{
  "num_hidden_layers": 10,
  "hidden_size": 160,
  "num_attention_heads": 5,
  "num_key_value_heads": 5,
  "head_dim": 32,
  "intermediate_size": 640,
  "vocab_size": 2048,
  "hidden_act": "silu",
  "norm": "layernorm",
  "norm_place": "pre",
  "norm_eps": 1e-05,
  "positions": "learned",
  "qk_norm": false,
  "attn_scale": 0.177,
  "bias": "none",
  "tie_word_embeddings": true,
  "parallel_block": false,
  "init": "normal",
  "init_std_qkv": 0.0395,
  "init_std_o": 0.00884,
  "init_std_up": 0.0395,
  "init_std_down": 0.00884,
  "optimizer": "muon",
  "learning_rate": 0.00544,
  "lr_mult_o": 1.5,
  "beta1": 0.95,
  "lr_head": 0.00501,
  "max_grad_norm": 2.0,
  "warmup_steps": 200,
  "schedule": "wsd",
  "decay_fraction": 0.938,
  "decay_shape": "sqrt",
  "final_lr_fraction": 0.05,
  "batch_tokens": [8192, 16384, 32768],
  "max_seq_len": 1024,
  "doc_mask": true,
  "train_tokens": 157800000,
  "max_steps": 8770,
  "dataset": "wikipedia_en"
}
MLP neurons of a small language model. Each row is named by its layer, matrix (up: input weights; down: output weights) and neuron, and shows model dimensions 48-111. Each number is 200 + 30 x the weight over its row's rms, rounded and kept within 0 to 999.
After each neuron's rows, "fires on" lists the tokens most often at its 100 highest values on Wikipedia text that the model never trained on. A number after a token or word is its count.

L2.up515,236,192,181,190,224,226,151,231,230,217,169,202,210,180,164,171,231,169,203,197,194,204,199,154,186,108,229,208,283,240,198,194,240,223,198,226,227,210,182,206,178,200,268,210,160,168,209,186,209,123,216,199,166,165,227,248,210,187,232,252,182,183,185,238
L2.down515,177,180,123,172,156,192,229,239,202,165,223,179,206,199,222,160,153,227,216,215,230,215,247,209,175,203,210,203,243,192,220,161,221,233,179,172,242,192,223,230,190,205,232,210,196,216,225,213,160,219,225,205,209,167,192,202,208,226,212,213,242,219,189,215
fires on: " as" 35, " German" 12, "ic" 7, " former" 6, "к" 5, " professional" 5

L2.up166,223,187,173,182,211,218,210,200,186,212,231,198,199,240,210,189,184,187,151,215,248,179,163,168,190,193,150,251,159,232,249,232,170,235,200,192,199,172,236,187,174,200,175,218,224,225,205,229,262,182,164,225,198,199,148,195,210,184,124,259,198,250,225,238
L2.down166,169,219,207,241,201,169,229,220,131,222,227,187,179,147,224,202,229,223,146,188,205,189,208,189,218,145,216,164,243,160,163,206,202,175,213,211,169,247,226,194,221,258,184,217,237,199,193,162,175,209,201,230,266,175,220,224,173,177,235,173,202,246,169,174
fires on: "″" 18, "ated" 16, "ating" 10, "ized" 10, "ate" 10, "posed" 6

L2.up120,167,196,230,170,171,188,222,224,178,240,193,149,171,245,193,174,179,225,156,198,252,206,165,183,217,222,196,216,216,188,193,192,210,226,199,105,180,214,252,163,206,153,187,199,227,168,213,239,207,237,172,203,206,210,245,206,203,201,203,222,200,185,220,233
L2.down120,256,221,199,171,198,144,217,222,224,164,170,149,184,241,178,173,192,220,215,203,204,220,151,130,174,191,240,183,180,146,259,243,183,165,230,205,190,178,186,205,190,213,169,192,232,252,162,170,217,142,233,187,209,192,260,199,173,216,165,199,251,210,166,191
fires on: " co" 72, " Co" 26

L2.up80,206,193,216,204,165,198,135,244,221,189,195,213,145,187,223,198,221,202,193,223,207,185,170,194,227,161,181,152,210,201,194,218,195,218,218,196,211,196,182,155,170,214,185,182,216,200,253,223,203,179,203,238,196,188,163,246,193,221,210,193,232,172,157,305
L2.down80,193,171,213,200,125,163,167,227,169,230,191,165,201,138,187,174,197,170,172,183,204,156,168,210,162,217,154,175,154,210,175,244,199,240,206,199,211,242,192,242,189,201,210,199,201,236,221,174,196,167,181,211,216,194,193,222,217,198,211,224,240,201,144,196
fires on: "ed" 92, "ic" 6

L6.up637,144,205,228,191,112,183,121,165,187,239,177,202,215,168,208,197,201,244,205,217,181,192,220,228,208,239,208,189,170,220,193,159,193,201,160,183,202,199,174,200,227,239,222,272,215,125,237,228,153,206,243,175,229,245,202,192,196,226,193,123,215,206,183,190
L6.down637,209,235,211,189,215,235,162,155,219,190,177,208,155,236,211,208,165,161,244,173,181,175,200,183,171,179,219,224,172,198,235,177,206,195,202,237,219,233,188,245,169,211,159,234,195,162,177,238,198,275,205,228,208,215,198,206,244,203,192,260,168,212,188,185
fires on: "O" 12, "o" 12, "ol" 11, "ate" 9, "co" 8, "A" 8

L4.up426,143,169,189,283,228,184,190,188,199,191,187,167,190,264,177,190,230,203,191,197,214,191,235,166,272,170,189,194,166,193,148,195,167,171,193,147,222,200,204,200,210,182,181,188,202,200,181,231,180,198,246,182,231,250,216,188,155,246,213,185,197,187,196,216
L4.down426,254,217,210,173,163,220,200,211,206,163,236,254,175,207,217,187,217,257,190,244,167,194,226,190,190,197,224,199,201,163,262,207,213,169,211,236,186,187,172,193,194,255,217,193,207,144,244,208,174,174,210,217,171,165,163,167,179,215,143,239,183,183,211,214
fires on: "s" 55, "ly" 28, "ed" 5

L6.up326,213,155,175,171,192,206,178,231,165,204,173,257,156,246,228,208,216,210,201,230,209,195,182,190,195,195,212,244,212,181,261,204,195,195,225,218,170,168,239,227,234,264,198,192,173,161,178,254,154,203,196,166,193,184,125,260,200,211,214,157,191,207,177,158
L6.down326,208,193,226,186,234,169,267,180,227,195,140,119,197,175,214,187,158,148,233,175,196,216,161,159,215,193,184,177,212,194,207,225,199,218,215,204,199,254,173,224,175,220,199,156,172,176,185,210,174,177,221,183,200,203,201,164,230,204,247,195,224,218,176,228
fires on: " is" 30, "ic" 14, "e" 12, " " 9, "o" 8, "in" 5

L6.up116,200,217,181,246,208,205,220,220,201,117,204,201,199,227,207,194,215,189,166,252,229,223,204,187,207,191,229,217,210,206,181,218,172,228,243,200,182,135,190,241,213,178,180,188,228,197,164,274,167,171,175,257,185,191,156,171,213,228,218,208,184,204,221,215
L6.down116,176,209,181,178,195,243,238,169,181,202,244,187,185,197,186,230,199,205,204,260,195,273,271,187,146,195,174,166,232,219,201,178,213,196,232,189,246,230,224,235,161,239,259,157,185,175,211,246,189,217,191,170,183,188,183,127,178,175,214,186,204,156,187,236
fires on: " he" 35, " be" 14, " who" 11, "t" 6, "ly" 6

L6.up219,177,189,218,254,209,185,235,196,220,227,223,200,222,205,227,240,254,169,217,254,221,216,192,208,210,156,196,222,200,228,195,179,202,185,187,213,192,172,281,189,203,203,208,230,233,253,217,204,243,175,247,211,203,217,183,183,163,248,223,251,168,231,187,191
L6.down219,232,193,168,179,185,149,195,185,198,289,160,190,135,214,193,170,183,242,174,184,223,192,209,203,224,202,150,191,191,146,176,234,200,239,188,243,204,217,188,191,185,195,198,257,191,164,198,224,207,217,174,145,191,213,237,261,217,197,242,197,211,167,199,212
fires on: "er" 26, "s" 15, " in" 14, "." 11, "r" 5

L4.up269,211,150,172,228,169,195,134,196,176,242,222,299,192,224,200,224,222,208,246,172,244,199,171,160,214,156,150,176,234,149,231,180,256,185,287,222,209,188,181,208,165,226,218,211,198,111,212,207,222,189,226,207,180,182,204,202,195,190,161,177,240,245,211,229
L4.down269,220,155,216,184,195,228,166,170,192,164,177,193,220,204,220,221,240,176,196,233,163,231,173,197,237,220,193,186,237,255,172,219,152,164,201,209,181,211,193,147,201,182,216,157,192,168,234,173,181,204,207,229,182,236,206,168,153,215,219,227,214,186,191,285
fires on: "o" 24, "u" 18, "ir" 9, " " 9, " |" 7, "p" 6